From a checkpoint of a small transformer trained on Wikipedia.
Size: 15 layers, width 192, 3 heads of 32 (1 for keys and values), vocabulary 801, 5.34M parameters.
Training: 150M tokens, 9162 steps.
MLP neurons of a small language model. Each row is named by its layer, matrix (gate and up: input weights; down: output weights) and neuron, and shows model dimensions 0-127. Each number is 500 + 50 x the weight over its row's rms, rounded and kept within 0 to 999. Numbers have three digits each. A neuron's up and down rows have the sign that makes its largest values positive.
After each neuron's rows, "fires in" lists the words (lower case) most often at its 100 highest values on Wikipedia text that the model never trained on.

L6.gate289:566532606536500473522507533526556518425520448535550429471464519466462437499528541545451523517483405510519531433541496475412540515504548564479531574565538525494445532538388569428456504542497501488512488469456399510425488498343520562496442411447541617507509552517407534528443436513469502599468542497441539536474486513492470543554565544549516436525465555440453495518499414437603450551418
L6.up289:474497432515394455506491579496419571503477529566425470453457552482488501485530492413465580503454529445541413547495557488420409490376641466554406562530552618442481469462464631569495446445611440488463580448524508509551503526545496551469481521498463565563467497556497538509501559491526506511460566491379505549505440633485575509506576535517611506485551541499399460505506489497549492511493
L6.down289:525517535479461587469459455547506472463479504508468538514414508494487488593478524495518453535510469462520441485437462518500434508487500437492461551498498540540567567486589411555393532569505493550545550549548449518483448505403511493519470388607434523496488502391467461510515498484516411550450461501507395640471544484450472532444525538550618468475481500479466569441478487510626517505430
fires in: "was", "is", "population", "politician", "popular", "painter"

L3.gate238:542500405491476455437582507487455538543590534456522477460457500561512421493538392586508585542528479495591474509512495434518494448519480461515426519589441519535485460573493455458526458492538513617479537494497452464517495572515538494405522439609592579415465436524496539563462543523478603505536389504515511538411464504516427507460470534467443617528505474489465454485489454489582545546524
L3.up238:528506491500506490500498554499485592543574659529533525525603555488487464469527516555449515539476376480482494483595496469478446483505508490453511501499548545509453518477506438521525544551469484464482527582607513430519508432495451523527476487431437529516426575406527485512495504475497446473521553415518525527468449444562487438524551525491498521527517464487577518548487451488484473572488
L3.down238:442535487412463597565454482579408477496526486554559485494563421583541460550510493489497524464563503516499519525430524518459488465477515447475507416473435494495568442504538473528550399548572453483494570537563437496449561409475500480468533524494532482489458467448594563499504483515547500534513504427499547502537462459529579456544460414503483500504398481589646518444433465512430460499488
fires in: "of"

L9.gate263:488502552546496592536438491486476561519635526477555506556431441526472493510688533499490411545549520579492574448484475514555589546502440467538543552534554480454440524464552550477598490506586482439504548514525473614588464389438556500515515481449521519475449532521573477482487510505528585571474397435561485404480470443447505395484484524522462445605443436451538500448473492459512438437488
L9.up263:542492534515467503611486454451560490549495550610494528497548536508547546451473509509461467543543503559408419430454418393458414515459563543440467385441530547541533483498521480512499538597517471586441512460389579497496541516438558449527443605466593507557504497502464393518483469522496556492453432515439452545491484463450416564402519603520445490507452569537443620436642434513477517458543
L9.down263:599485527509512398466438603479454520529551443467484477446415547469482454483478462511468471524458585530532542450463504551542570463549429497473474565555534515560575457455459553475480413458481530512581429650511539431482423479455534503460523434489466462450455502461428563485548461627522410429541461477561485464548533514528599444487458456508481455476444547478523464450421540464521435526381
fires in: "of", "are", "areas", "different"

L10.gate263:404512416551491519519559584538527455480412548567495430470505482520495546456472519462415604500433500580598479466449493573544532512518500650486446484444530458493465528558490510588499533390521564507463433469431551479533434529389515453553454421553538565455483477484441444461501594549461526474520474483466512524593461500487452527563404490589513492390501489459515497525510567407492428525441
L10.up263:500556517498497473553542485616420500498448530578406461491538524507569465468543450499439602395532431526429537520469546606407513503513558520536527528477517421429512557491448541513495489494578511484497469505493504554429431560391584489499393442500420500494486389458475526482448555461339500516498572494533533566540513477546511515472540531451483498382488457500535508464546553497510506510560
L10.down263:552491520452532555519575526530520533561600492487624616570510557530543544507587512490473472386557532502421514449457440485516486466463514426493524584527544452522519558510552587531536494470535519457516541505435561469524516422486514512523490486588552521423420447459494541551441476510405590431549428518514481473547555500454565524483487421579533550442498458496575542402457535553446483597479
fires in: "she", "it", "he"

L8.gate277:510526413481468557527527525516510562529445448448472524494457507529536507537505576572438390580422456515523497443476533498465510593597549499528448543529568482453529382514505577532537559490535446480516480506548507502522491544389506439532527416502502468573452489417464549591584539557448528503523411501506457606482552426500495523493456578460525542506525511491470486476547484488412403562473
L8.up277:477499543387469509522480518563514460433548441426486576495440485479455466387498529534417500505492507493541453516449496491414535502485515425397430579473433476454468515586512544506606494573593444448517524551501548545484543398468505425485515638535480499543484464515446505551475523445491454537499432457460513521442527428482492506491441521549513449512505497441499459495505486447535503554489
L8.down277:489505528515492557492554545523454612523539523461500526511509449495454436565434533440477547470519501498440555527558499490579518379417532455565531517494466464544572506417521490400417508542452387500516492567534543495587523542482402544464485405555493479472519538590458502396494452541494485468457538419449507473460445545419494449504509506540494493532433432501480560587475519596534496573496
fires in: "are", "be", "to", "is", "of", "was"

L2.gate329:466522481479483516405479459526447568496482543516468489438564566469582520423553475456488580440561523509508485505538597456394547582535530381515624501487441498504482536440455567490556557451442547483504594488473522491507489545436525595509530347475492533521484469519457427475490512538522519627527502499522526614471485394474446469465548402447481610550528460527530516449463499551535590495468
L2.up329:578519497514583523476500469490509473515507541441459566557557543501442495481433524512464533452584398494531463472518492602426618496560433408395429462555408487454555559549496375507482533450481487550466522548384393444510518467544527516424552487516455517421549463528478504572420449480535456521455505554419435498386511414444501480521520511559472591545522489543423501436466540499493447442626
L2.down329:550553485461447558422435566517474502467389449495551541585523542510501493504426475460592489461454452490462551484382437497375510517447543529428492400506460405478579496459509562487475571558488485451560510603478479449510515520467572534502491650496512571475514352492490458506486494424524467430464483479523547551456550549502514534493435504570399503521469578487407445542517476506537494563560
fires in: "of", "women", "wife"

L3.gate403:445501536532497488499487581473493498428505501511477530533508562429475502515387464515552486630542498573478470490522593485541390497528447513463564335537567516568402538529467515536533509457532491528503475500500517405462443503503572437422629451449480470545519471595524497515574476498560511507533603430580532522518572477468531524477475523486521356544511567525579586495458448517491559535473
L3.up403:424528404549459523566442561566523419544601482502567536449537527405576503493521589499459548518476526579472401518454550416511470472491543534482558531502520432567574495592424534491368526479602392451576486416414589434521495482541555477483521526510532542389531447463482532508537554531598527465443557477516431573488510538483438469487447487446488483526578471554476535397479506562518487530501
L3.down403:417474452482487446559439503431570438502484558504581496533540510590458538517566412526443435503539511577507519430538525500651521459607393439503533553413486505492504529524507471485472455431509431475468464409460557587475518524551497558544422426404482597508456563425509661429555498492490497493522487483522495431544426593495448572543468530373494485522480463475473472475550474508502465481492
fires in: "of", "several", "mixed", "different", "cd200"

L9.gate83:439421544560560566564533534446478504533524559427406443558480416496538541490486495582463558516434482588518421447464486463582507512561490568490582537457504410407478504578442416503515589454540508544479511501508487459443527519497457463537501499444598458459461440510548469520463482458536500530510557479510536440410466391460544513511493522472520479532528473546495582455587490466543418451538
L9.up83:476472564492514654480601546479470585484500493517506460412491453570458567545524416509542557485547546537545513512550612548547569421514466491497456511511432539433515483584551525584522673453479478477581543395527452514458491547489472447422491579526496502522544474449468501598497472507498477419487428457480441470446474486420413488524519450553492515530446483495512464564487484486462517509492
L9.down83:473487525535567500498452554475482451500474490498487446519556491489516497494548551452540502406471549536406590521516418498515413430429509534576490415502549514647556561559489488557485452488445466512533440560452499482452459451446463513571420509551435427498481522538542497490578399524447513533481580543484585537464490576445439445613451574458543516447495461517557441548522559508510467536506
fires in: "this", "its", "following", "one", "pts"

L7.gate237:549487465479472497490406467414524557490508514604459562559523466520474491464562520531450487530518588511527455615442534468446482468464453575415438484511439454462490485514540515586512454484545524515459466525541509382444560478444492487521566534450664510461478491436541490552531531501501530511515533561511411461450517526493544432497459494415510516445477430493404456430531483469538538630504
L7.up237:539557457488460450501441489471404568455564559580608536495482472526595459462502490518507469457600590506511552487471527383528489436519400473520490490470486531539531391549517452457593526508619458535528374551597545470409501475499432502531503442565522472460526544442427529533499589533530507490543487528481448521401513435513470538512597547521555413537525425585558479547472500521501506554515
L7.down237:565519593525525504425473410459495457513458530430575508524555514559565610576465451469505455438524378523514518371517512479564529487512570497539469453494503432530502447449538512454493509480510445552544486492595573556430467507406552475481573570485569533529568489535508464537513468478490430424559556511605558486535513457514489539505470435492437377520512543498548457522497547563491529438444
fires in: "of"

L5.gate487:471566541518485521526460451542479516566475474500594494544513494430565503450482515455545523509489445478477442518499488445488533489549459460533514420540459472520507566533499484476487497489473417435450539442543496505580392561574559488497578513424604479430518448519458555552409488466466565494447383498591557505547573460549500474537531556474577401428431585436480539575493472486518486574496
L5.up487:481537499435430597501529551481392519451447402537574487527522587451460587509476529524542537511465508513499454549508432473609478516539520439519512481628433568530492443531496591458475427448490492511514435537470538602618548483453536457498520449507502517464442518563484614543507472422517506505592551515534490495626503485502524441424541630507538455417469513449432495451472597531488502569448
L5.down487:516507547436494449475598482538406485523416491479588471519502456475481450496566504380581467434514509537457467566549477511531511466515459459526490584521502576538614444503473555453575542528521508540543573474509482470436524565466542580502528501478482438454452472485531555515456490439566509557533570408532534447441461531522471521542560522466544557443301358530457591502573480490538474519532
fires in: "a", "large", "airport", "is", "forest", "was"

L3.gate342:554521538552492500501532452464452455574580568509482558443545560598492471595472567476494476582497491584443569547446516455361548595508454517428510488529483404573513560524432628495544515449533462509431581496452519444462459532516511510523375381502506450474523451484549465426402526563447526527465456559626521544486432422520433480527484541529487530544541428513490430503503595484520603483494
L3.up342:515511457541491520472546460522485449548493527570509476558522561483624462539479542464524448522511518512443458522458530514479488466444402574500615387532523467547495534627433487529506557388424431542462550487387537495546550524460543576588453471564484518567507393387524560453521460595516499530552446440457368431493491459367528483493586469486483492528491567480506493456575497507480454482446
L3.down342:461531458482405537478487602569527560399444521554494485434473435609472498518428452556453507482541529517553477612431515539427450483484480514523458496485547550463426498447606540413539523532577453570475432502590462537442492618514497523451540450473600472451480492527486423526475421533537578454466545473540617503448479680541411484490512498500549487543489546499456437514418444551500538484495
fires in: "june", "december", "of", "november", "units"

L3.gate282:386478524590467565610467524480468512495515530446490523469549413544439476440487555537518435527548457513528419576471486459541475521359479436502511401484442491501495541398546465493542379491516572504445488470536524482441556482527545485489501465397491488516622507523521444539458527535534552487369451540509494517396482485410561566584511476491500492518459493555424555540419448452534529451402
L3.up282:616614484509474504498533490605557585509444543456471481418425412536487440418502484489472451584424583539540433505526475551535491474483493430582455498539401527375542549561530525541515391533408536410531469592498492548534388557517507518472526437405495588548583609549542520462399543561485484575530493578518451529522494448549568479506447515468543510567523577571468466503432511543474454445460
L3.down282:497543493521499498522462464431512536503515489526539489515533462599510486530441480470494477513468506513451405593545478546427595510459538504483431441451594400433554535422464546483516416494544475524423492553578496447509535510531454529553508499538526410452537574582533555536438461536549545499487406485372570531456532432470441401430501477484428473517543496520403502476516528537586450544417
fires in: "would", "can", "could", "are", "may", "areas"

L10.gate473:533522537526447508538533500532539561500506442486576500520518471514461478483399446474483415420500515474539530571467491593462565481477527561428465508493523404513441437573517497521441504529410569545537487478525407614497562473482469497399440470468398530565578523539429408535442476498492483464507439527455587509515430441489559557534468492551541520395541535508455569596484458509478521454460
L10.up473:507504497565491464517518512635517407500527497529438535420479485570438580544512477468438494567514538534533517477426499462394365542520479502527557532506565421556524444503536442539499438452517515536434563459494457572475485553540454445480563482498547554516543433528513518582503491563498567494427612487340454492545510515489476489373489504518466401588531477470490434510490518419496472458436
L10.down473:491524506458428568543491474504461564461561445474493445545521512438506563518486460408540443418516440494526500570494709474488614577563535458481476555521411499509502437566538545504475500493564546570492481458479557555548453512532496477457445470536525473490471484453525460538505545531450501537519481474571522466451451476464513492515472472441513547549417534524504477508558480493522526540494
fires in: "university", "2017", "2011", "2019", "2014", "2015"

L5.gate389:566551576540549522553509516548393525379425391438633518508500510579462446467440518531472361510490495433495478516433524466515496525533549543561499439504430534500546506503565497478543513476446489458443406483467421572490514441419431467541497479481527471622512563491437443571482456450408618545512445516517501523431456422465447460513497526509490498595475614510539539476515498374577521529481
L5.up389:518455428538494392550500451476548486587476455485512512498463475468471518540433525476513398509493574401534469454440534470448537557578464475525493505508450474405569534597476438484496558674465444455574548568453486537601541490478501508489514527468466575589503531472489488465511497552590625419475460468412435535449464519416521549539538486447504482539431568502537550458532581510582600540509
L5.down389:501490565506514523508564448427508457465588519502547468486603477516492534514524498458432440484526432541509483523519590544468539474413481452593491516498572550428571507547507462560528454450521501499376508578404550561566482481423519465493503312460489512474482545432445538471557465477506515443432546464393567504481566447492482528479455516531543434688510498455459518513559473493585567413451
fires in: "is", "are", "areas", "area"

L6.gate390:532455461508428507465398450554384523544535522445441551555557449574509502521471526457494558525570559490632512503580536542484496452514423512440523441519463438546472444409480482397497456484478534585498549509505461524463550440500577465519500490475480441488444505531580605513498533515531559412443423494554419585579530496434401481504505480453480519482499503467509532472498471397537565529562
L6.up390:560579526532555504573492425478500449582523474566516441481504483476469477421499444450406476532524495499454471467518494551488627533449480533439532473506519492510545457544609507471444497616552502485508596602510419369517526448471601441487460416489522478428431447515461473561510483486447428465411465510588534577442521443444470552521553480483523594453530444547439485471617556518515543526515
L6.down390:466498415523499596533525522469510476511553583492409519444696492490513482564475506515515528583472479580475499488520460518467500517484543493481369453501489447463516543500463460420565519556484512552515547467542547481449548455494514532512513548497489510500453490384464553469599442438564509481504411473543452455492501637434464456504412445535587433557515574529579468496521520493515409457480
fires in: "of", "population", "often"

L7.gate290:527493434502585485529445530513471484461495532432536557440486514473512461564520540513488527527515459464558493363507561528446423459474488464491601521527500499476443515500521542525516430546532430483463482598565369456447559423419535559481596542581584491467447489528570472449442559527538566416441574507498474517472569436598581441454470557561417492561401497481511546395492508519535472463404
L7.up290:561471407540520438437551455501444527487584467507399542462531480564468507519465461506506506476540465492529580491511551548548551564506574541552581540540525524437442507511442466581443584523522401508482483516510543564596503569443479506503564481529410492452480557514447484527486520513522583508460608445576486590412534577425486464437488564476421457417565462452543490604424453473538409516423
L7.down290:518538452453540537454528530548521400418527470519521459443501540517503520515453513521494433502493477534467538433551535510542513449549438478542547489516457533617556531410522390487498502609436486543398497538455486533508499518490466436475522513560485526561568576409516439529565460523543460452475462478546527491499502555568493563418486666540516608541385461511560402492493594508467467577473
fires in: "february", "september", "october", "august", "nato", "march"

L7.gate235:506418488465479469509511405513434547510459594481493453554468524467645421462538424524459497537516524468463467494507450534424564434508587526420471353441616519434531472525438438513534555499434526570474517463525427404451554451482555596465514535565539536449568422515524513489526548438553555568488437488566502506570550432390525471566550530486453522510464483540599506583479513481443461542547
L7.up235:582533511487546491498490516440365597550486501451529485540468469529534471491567458513522628476633492644546539527535467511501533480450544516518416433458381538445502558544444409445588526515522550608469472540504397442466473510514570508535560522505457481469534427410425427527471440510478543567500518503516458457491525557543452498514436527410493479582495619549492486432514563492487538488460
L7.down235:590536517370429496428517504531515497487512510460573495523498596405522501498508521376490475571658556470577541542540582510528477462520433565514549497532622504465452554432566502519482510485482512512494517550435508537503472515483542425510582569570413406529497484497490497510480535452568461466542480423572541554488573501485476513568523558518484559529548466557606518497542544527481502582531
fires in: "of", "at"

L6.gate204:470550592561501506461546571583563500490542570532456486559504493466668529477489453522471490481496517437491546477517615496464500444521474504494463331502565586554439431523482472439511497611408531494520427526538480498491475528565496508512618429449501467425442505485527557498478519446542370594440478504543517520414449457499480477584450520492455510516474485485567548544450475521460499403534
L6.up204:448608536518540490532576421403444580534446484479442490488426566422592469484438391480478601567455465470459519600472509342466478469464456463454490534498564528468500546562445410472560446479515558466520497478432527479609485475431467555489466513547508545578437495588550528542539499448576517478434588483532500487506470501528458465537448538510504534537533561441483524534541490496473515491474
L6.down204:615497524526505491491603587526454494495488551564501580538509518538568456475524577500489545489586410502497501463488493477638621343503486562474471466536411577520436489553488485511539493517457503354557489405538570453402467564449603506566518457443553552479503545528460462451458572528478495508553523437531415417450541477556492442477542597541436505572529364470546499463456520445417481415489
fires in: "november", "june", "december", "july", "september", "february"

L8.gate372:510505548484485474422522558518544556427438441489552558466481488521527458490495497526509502552564453469544540557506582519434476426589548464490501554495424531447441523465470533538599430513510518520565530494537531456474523460374546505478545580501552487484535508515574529367446502445491542494582510450472433413413453543382418440433422495451521529470440516543499470454471481552439547522544
L8.up372:483469498509484502541501517542569590439522484489579494348484469595439535448531549598494525534476469445537491498428511500463558536497502571557542540474422510579580368475615603423533523546596459555523525440504535529433463465518508539458543462585573543577571503495469490465536481523560644479507542555494518512448515377576495503428452533484564538458508587491509511534524476504483450588512
L8.down372:593454475493527508493413534469436548491512559433455498537464424388584573517550441456520558560508518511567506459466493518518498468498589498403557542488463430506544427415564456498459467528556436441582545488523500513491497483507498506519483486473467480501533499543510575482439548440569404443536578427411559542529474454503482538471448458496552579546514539482486471518433491521567580456440
fires in: "for", "of", "to", "against"

L9.gate469:523511381438539468512496597486550585441472491483528559584488528540456493513540506399460534524508521470531561489383566523519478523507572560490504495532508491419421475443454458564427429461440503551457548529511491447483462470478399456582531563491546436447444546482579533412481480550467491419504526602563530420564508478432539478506493470535543559627497471508501473473484492459477467594537
L9.up469:532468510497549494522433516374550409492447561529555547400545552490516425511486460479590560498551509477403440568564488485578490470502469534544482535479486546608588475399488483402501566531552472606477499484464525528518573498509534540430587516592521505489435495511425558563474439587522530497496487427497461458456584522532462487512441443554549435499470539539536482545503519520547475502582
L9.down469:470440447469502544501462588565471482467475460416381546530410488547435546515547517494524527566537450529567534453497383526516522580507510461421501477550514455471520517471490465512519501558516444505552429515484509486511488513562481530481362550513503427511610513586519582470542463468498511439519429479490470462458546460476466485493431425455506483574419489429532437461515504517534545463396
fires in: "for", "to"

L9.gate379:491525427438600557548593517525494499511553563565546500545590482511489461555530384496510508579541470475464470522444513631466479563499564481599570501431375462546548516550501547521522579464528449473517568510510473545512569557512460488507453531536491506512539529452538531487448561619510511463470569480527480513451538476538570515499486480432508495493618585458416554498451483542489418498566
L9.up379:471513510512628571473478521421482468491612495548491511509491526434552533550505524469518613427453494548629513465506484468563476512502567473554403419453458525489514481512604418540494533622504540530485455501507449456533443530545385479482519542599498486443460604486564650502456461526471509427479507544565544439526492495523505476483541468427457529572624487479514584431517481541447556497481
L9.down379:527495523503485455463496495484528448464560448474560444466520522425541505458428579524501526449508457462501487510493485388530504471411525522532460440471547520441495510572377405546560492490412495437536545599420437531448514475475393491541508589521462464588474509613533538474524433505390425428510503562452591488508566530479435546470423505575593578590567401520435552490458512494457445573489
fires in: "they", "you", "each", "we", "any", "one"

L2.gate358:595483470462511441555600483420534573411483517542515435536551464517560468450491482478451525472510518487519600650483579482421432519452504427427454467502567473571442429534426396540544509518535464539411504485523450519509391596560494419462408446514604443446466584529508497454535550555462495438480509505528511471496580457503508465437483473512438557491498445477469475573578446476556471512501
L2.up358:503451542428470550485604502433477529580449538474487515492557510481531529458521423480452574611486460462548527553500489511534487593424420442452505587492472572530535576613482425451511552562475489524419446560564612495518546510481582559496503453414504468543574468506395469504553522530484528490437515510614434537494489400465513462482468499627505523509499488549524459570653581493455467441551
L2.down358:454439477500485479503468549434583547488541568529564533557450464516523454578529520511512505531628459465503496461497537477402338564502426542481482476502523492480424455479464506471519518469561386577490468492545467527579520479536464567562482559498458461504422487468517472577395442427586495417516555560502490488419501509579474537467464486464526498546529527460537412522517522438513484528470
fires in: "council", "april", "june", "february", "january", "july"

L10.gate4:479534511464525616479523451502380480492527588448481471499516486463385604492362552534517573476511495556450539507408531549556503539530484499530410448372581475422492600503566543476543461544438557537465513534512383550496453522490500559479520502590436485568490514442565386502431593471499442493510396484447477586476505527505533564547486365503487517435538530526465464543571514493526484524434
L10.up4:397575425546516460520486554564597443478592509445554522477510587468633468445482471526465531457504473457541540446536539531416531485488523516513387524584544476410463486463527490484504526483459527594539458443488499456559514544486431477574516508507424554514436551567559472566470501499453442511497587523513501521474421550513503536580485534374598549517599474471586539434464504481490508384431
L10.down4:599489470521506427481507508582509377437468507470487593531526545513494577533460595458524538507565544481433405391607472474584475530531378477457523556530512500484461535509523457493579585599428543445527470568422554539511509474541442520472474524528516542480527444490474518531503514501504589495484569540435525481493580470464444483540483529484494488431517619431502549455520486462492522440557
fires in: "she", "you", "her"

L3.gate250:442448465464502615519489459452587457477493504453557460581499497466470493467526527538514513361545434464521528510486479489477490583487512434506557462458479491440443424508505487357540547527549511513484532524432536496450491540560574516554473496458595498469538531549433482519449521439427507432450566546505566473473477414502524536535434588426460476512479471506490421518580519478540411511566
L3.up250:455505468542397511508495555486483435502440457482479548515452466535522552476538526505488486490520455461574509569542519461456589489529510549431487465460446543515437550477531574527468529462511507483493410638527570474484448474450531515609461457470488523509496549530368509530419391522446598481441492507471439484587466416445442496639482566449512386461501474525519518550518473483373475383496
L3.down250:496548528534547479462567518505500417478525453468418500536488516486385540419552483470522455535520420461510438499489433490597512476545533607431507440523437487540522406466368516550488434523532441489512492572452586560491489509531528496580556516403463563558507417469577517523559531479464570563456475578506511474487471496482500542526510549483460441460472475506547470489483536443448408425499
fires in: "candidate", "video", "episodes", "chevrolet", "chemical", "episode"

L3.gate405:517536536437537495473569438455489518539436527500464534491534453557396527501494561475400479466484525524545549584515552509482501564545474510530515528402509462459462556496499388529470618490537523566455520531481387485478517523436469520481582415510499528504453403585543452496455495441344547453560521394504473539427547370608470500506587545494514513412488549540436431480550460508504448478512
L3.up405:488430493450451514491534509471425517494585509466439544500559477546521445528529443630533542481464505529489576481531557476454464538475445596485470499474427517488599462526348366475379520530423495615577484431559533493505489496522536477454583508463486595425469481481498540516498557518516459547408495511505561553541480538481469434481515478533493488507582523494500495458442509415481482535495
L3.down405:473524555522576597475547494511559511428475492470577540445506485486508556488483489478513481496464462513497449503371518534427573488501525486467493460481597563474600425507522528511511492519534493517532530527504414439499553488543543577489451542455384533590533476507539352433469525564478501557536540497605464587489549385454505485462501541571532461410523456487601434525532541627440439441507
fires in: "she", "he", "it", "the"

L2.gate101:494487534487460379580515516453536440448496464520450509514461556571492545488533529558513456625622434623566497494427592569505474488477450487528460366536506497527576439472510508498490434523454483511502555467481458503544469441459475455464501542527509561482478498535533466470558565614486535521475579544516449429468511520420449478550475565499460611495512499423499487529443480528421508507494
L2.up101:484493435417446510551514461504482471515480510456573473467649404462472461555471536527548397533487557440527526513475606468448523425511441470456518521530497496513469482535481554478422567481453520433547551589538583480566532511529531480485554477583449472505443449424552441447467604446412512417471513499527608418523534543440455476527444523453525533547593519521508613478476542511430500436521
L2.down101:540503496513495601490518517438524517480525656575572510541563635525614538470421416424541478541460530495427467525463418554534526471481467473481444550482636510531505452474485565492524527578514486491445407541586484568526523509522524507535516492442507473473464481420495471543492479402466461559498461451565440457500469493532517446541429444468504493477497448500615507510551509515494556589481
fires in: "of", "all", "korea", "walls"

L2.gate323:545445439431486555512339494451499470538617491530532460539508589457473540500529514461499504436590444456417385562470513501437503524490547540502451439484492419527532471478521615432484498436443441519498534527469511372484524445442487541562518563471445533478431480622495427477519499455619459525464456463581579518498538485423494473501494523471545476446501534505550566554430449511548474558410
L2.up323:521543541554534533442494585531628537464537547414565455513463510446505489538583551486531570476496467492457482435516503520510562485510458492498524472533490453461437399403447578494525414574464528482527572506527564421478452467455502453507466449462521510459586530521537461441436444563547411583424410464466496542429559530489533504491571527499521513528499472523524616478479478618438533460518
L2.down323:501474490560508466548462522591523615437419529493545490499380552478505518525469520513403485554535484624563530518514428537496465491501490497493505542477520492524455556552491469499587549498568473518485456478504467529546449569507405537488546446565661408524421541438512556564496515373448473541504509506371467412480451583499481533529448466494462554459512534497554355472488523480437551558559
fires in: "including", "although", "different", "yards", "transferred", "being"

L6.gate479:486358562439543492468491426503449506591450474591598502476557517465510477555533515470537456514421490558486502464468489535447469398543535485531571536567549507520502454495537571506450532534421518545493467463493490525509540552430448458538537519430517524438498433567573561456455438519463494521601511468560645468529527519530527541524503338554519496506567570396504546433589437514504505544536
L6.up479:476493437596501466594448489577458457609510463513530495484548581521554483504559534520579501505561493602493488534545576598453404548588473524462536423524596506427497424449456480598496513504519455530576537531514498413537546554508522439552550462530565469509506487537467455546564478420375488570510664561523521514451540435561450488444577442502508502526543505459415531556490488534411483602515
L6.down479:498500548585414508519490450462500454479495527437516434485546460467578595538511564449389540540497409459512534525512491465531446540463454483541474467515436547518431458467471489471489503512584513482468543522533450506573489506483400556603462602466474422564425507566496535541453528518559369483449523489495500484489449470357533494502411483471501485507510434524491461548530564442518468419423
fires in: "this", "named", "early", "that", "neural"

L3.gate384:425539540452538590546550587489493514488477421421548461570509525502530472538457637517499440537449497488498380486409451534584431513440521489480575498452502443467457538552495540515584476480566474513533541587465529507454535404545493469457480401358579483499488519558453578567535552435549581558534425556527535535496479543523532481484546436512422469439443494514530624365504431481494551474468
L3.up384:483477551512491519476528485581466469498484521518473463531471568503477435447543571483452477411508508550552329451409396561501518434466555486550448555482525507488537539489569557408510503456493510559501445475573504476488519441485591397460581557512535544548556489514585516489506507472527488483491406369510466471491489611365428489591520548545478478527479513433452588518460403525459538533548
L3.down384:527500448495460588528515524561456460447497521389438594407537450438456557589476409489483536516501445559529511564558491583538545396541544481463524546544517468405507553451613466445458488513486488537486444543479465555532508489520538452638543491458501560465426507515590486542518424466561642517544475415503480417471470450449405539513497501469640503535515489492472403524517444457543469419530
fires in: "then", "several", "often", "age", "total", "of"

L8.gate442:449428505498552547511522504499506509426512528562410511471483485484380497517440463455477482522529492405492489452420581463516507511490519520453452503371498491511401488504408471551483496458498503608494441504542423491496507659456530557457536508456576601425554540542458488447447499476472473450432436485581517591425426560396465462548507454485497521435499490436488538447495468543508446585498
L8.up442:569432482562434510449468453483426453596547588512442567456507522502481456437512503564542456562525420460478453480454566483560535446511465504510464441490481438565468490531502498456535610629519474631484517507549468512444530590522533538570539505515520536586483551475539485532590519416510515595442504539541501529460418544505460491504562581456517498457527490514559520463558607489496533526533
L8.down442:465535464513517487490484516504566527462523466582562495542505509439516565520485456530486515566513455479533514536617558504499527453547463542480521534542456550469471442521583417424554478508427466482499530443568518546523646495524431448517537468463497492470436484453574511503492538406586466506539518676537456510435545515527511503571496370412472422424519505510605475490376529538499410470503
fires in: "in", "of"

L8.gate120:373517513500501481542486489468513493556515522454525519528512533453580441568568542461458565501510542500405565523476506455570438435438540435477521505456409518466457446508480533491544503452528486535497446481561541509501494573452504505462454552546498481480339506447496525495477441553508454427510472471449481466456582454509568498466399453575456577584497507488531409379546462482472575474471
L8.up120:475556563475479507480495543531489519490462519495367485513512466595455504510430520489592507530546537567481480594597580389465577502524553445512457555557535483464504501479550518491502445442488547500501480425455507585478449518435578476492520470496449555436521507441501426508397465465486531571465563448492451502460477432489457461491451544566533524437494497457518511599440568571477497548447
L8.down120:496463386532601523482489535496553507539473586486527502522582475498498502550498577524470486507536504478615524458449621614388462510493601570509537495565435530514486543560416500467545548466445458474516496527510502485459502546495453505505568428503521533536523564537568572492496535456540490502474454488580450432452511498495536608605535502487487477491449491470564575477516507425448550550552
fires in: "born", "january", "july", "september", "november", "february"

L2.gate169:509536502524527504506495471598485567521474492453508469543512520576486361459469480530531509419507367475509619554537555477474544422455494451462468552547558467534438525417482482515473585512575486568573521490521488507574492475447491509542606433497557400450542519533497464541448457469496520560584445585475441536442498532447518520474557615496457552536482442486458538502561520528481560502604
L2.up169:509490552498519517491376525455434520401458476575540581444465515471433431483484454409545516508534482465390498547476510464510576490434531419510568508413520522522469542337603483493492601523566542474514440564488468488596481519482490478439499453526581476498502522463484589485485526578516562484533407462466412578432490509532530468581525497528506435516470470425500540447481495580441596531573
L2.down169:642549533501525472480481456481445507418524516525432459397513487421496505613534465506481489572491528533526368526476536540517556486480514521492552511378525521521460562455554496480484389541558486571532491496542512493606519529469488432560509560555508599534499602330459539526460550506502561570503437419506546493524476437502474432514549452418486522475500550484546489500466532543469538494433
fires in: "they", "of", "along"